{"beta1": 0.95, "batch_tokens": [8192, 16384, 32768], "doc_mask": false}
MLP neurons of a small language model. Each row is named by its layer, matrix (up: input weights) and neuron, and shows model dimensions 0-159. Each number is 500 + 40 x the weight over its row's rms, rounded and kept within 0 to 999. Numbers have three digits each.
Before each neuron's rows, "fires in" lists the words (lower case) most often at its 100 highest values on Wikipedia text that the model never trained on; "fires on" lists the tokens most often at its 100 highest values on Wikipedia text that the model never trained on.

fires in: "august", "george", "much", "gee", "households", "geo"
fires on: "e", "ust", "ch", "it", "00", "se"
L7.up227:531507488447497550550489540510466494462461500524484477480543498544466511497438528565544499472528455528556480476408505511458583506492521505457524488542456517567502497480522563492481540554481447539467518438544536499518507566546481431490489493470539527540389563519475522458493518466458449554462528510468429442482464521529526578509422484503488447498446406450537455469531548511547536608525529463503440458472523542543511530465516511513487573557447534538477469535470459457404511514549531

fires in: "would", "will", "world", "wrote"
fires on: "ld", "ill", "il", "et", "ro", "ow"
L7.up442:386463434511540520514507484527496479543453477519586500439496447571478511496577526478484454511526464565499519501467578532483470455516570462480561499477412550531546475455491476486526508509465447480533441504535516419487531510467442475495473528496492493468493518467474515391528483516526455556484534447469415546502486496510593452510616567498456446517511514527518506545521488521506491485462594464549489539565521556532493514518512481483468561491457532470471487460437562515512540523517558

fires in: "name", "same", "game", "became", "came"
fires on: "ame", "ra"
L4.up621:513568454518549537428541510436528471452510499547503466492499526475526508498489477476448539591478557427490533493510465616443471469494493520499516476520491543477511485508478519484551484523487533478541466404498543516501479561413501511446529500534493541470493553471479486580413455498471497485510505477474501509524456503435474523471556576497547451495476470512610465493525480474541423461564512527526539494430492470573570512405526509508573509446486524556581496451479438498499445542464497

fires in: "2009", "1999", "1969", "9", "engineer", "engine"
fires on: "9", "ine", "ad", "in", "8"
L7.up816:500536472469441439460487483520482497501477477478501427478521468548568561423553507485454456541543486528500483471532484516498577415461596451478495524457498539539507446563486516502400484549560480472590533536485504519517439433563481511556456506516418483529470526491507494484509500515514342544540542487533530454488560473498450491482514495534566574463510459495502543563517510481533522522502606534516563505490489565456475488514535499505497513515479463440462449450457494517481480492525513

fires in: "by", "native"
fires on: " by", "ive", "ld"
L3.up278:493486503531520585465472515420518503497500422515510566516566520497451487487473445535505547544513489576461483438477517498541500539449509507492455504479471494512438422474494481434496388457486569520484432449530451500493545452519507481458482518483518532581508457490529521491491455558488446542501543515565535505524452518494562521501557590454438469529487520457593501467514459634511589536549465502511500532463456514529468510477526529490522499491448570510484517466449518538464446506496419

fires in: "on", "such", "while", "found", "however"
fires on: "n", "e", "ound", "ch", "le", "gh"
L7.up60:478519512533460535503454488455510481508471409440440493483506500505458497453540553538491483486527533498470486539514533536473599524456559533490506466574485496568523545535500506486461532496420475516536470454453472454554464465503462540564544492513451496446488514499565514406556505537527476506503405422539430432465500517509505495529503505507548460500536446456531496519514523485526552622546529487551514480466497531637470492466499510460573444554453477467537542515481530452489443448536520

fires in: "0", "as", "would", "06", "7"
fires on: "0", " as", "ers", "ld", "7"
L7.up508:412436541494486518463483467518514514530471499536488507447478510521563488500534514474481491554514514416465449513555513506618464471493471511505439525480442582478522558528504445525518590459520552536493526497583480472400506450469433509503538501444505497576497454516542495454525526590475476498520486518524503442524514444575498527482524503487496453473492454430488436486539479484509455462444563543463462466523472483540443539466466516538597556492472560471582534501520563520547553484521524

fires in: "000", "film", "both", "for", "fourth", "focus"
fires on: "00", "il", "h", "or", "oc", "th"
L7.up820:498541469514496516493468516533431520464472460481473510475505477549468448537501515566450477504504497475476472497502554524540601539434531500512469545475458515541509524538461527584416473521498513558519515486515510538508444549585411531506503549441426536548506464482549474397456442513483399561482565544480476471543612421503477483515514505454518497443481461477530553523543473484518488504546558474537503531427486464511474511507440498506476471532479490578515566447504470480437504512528581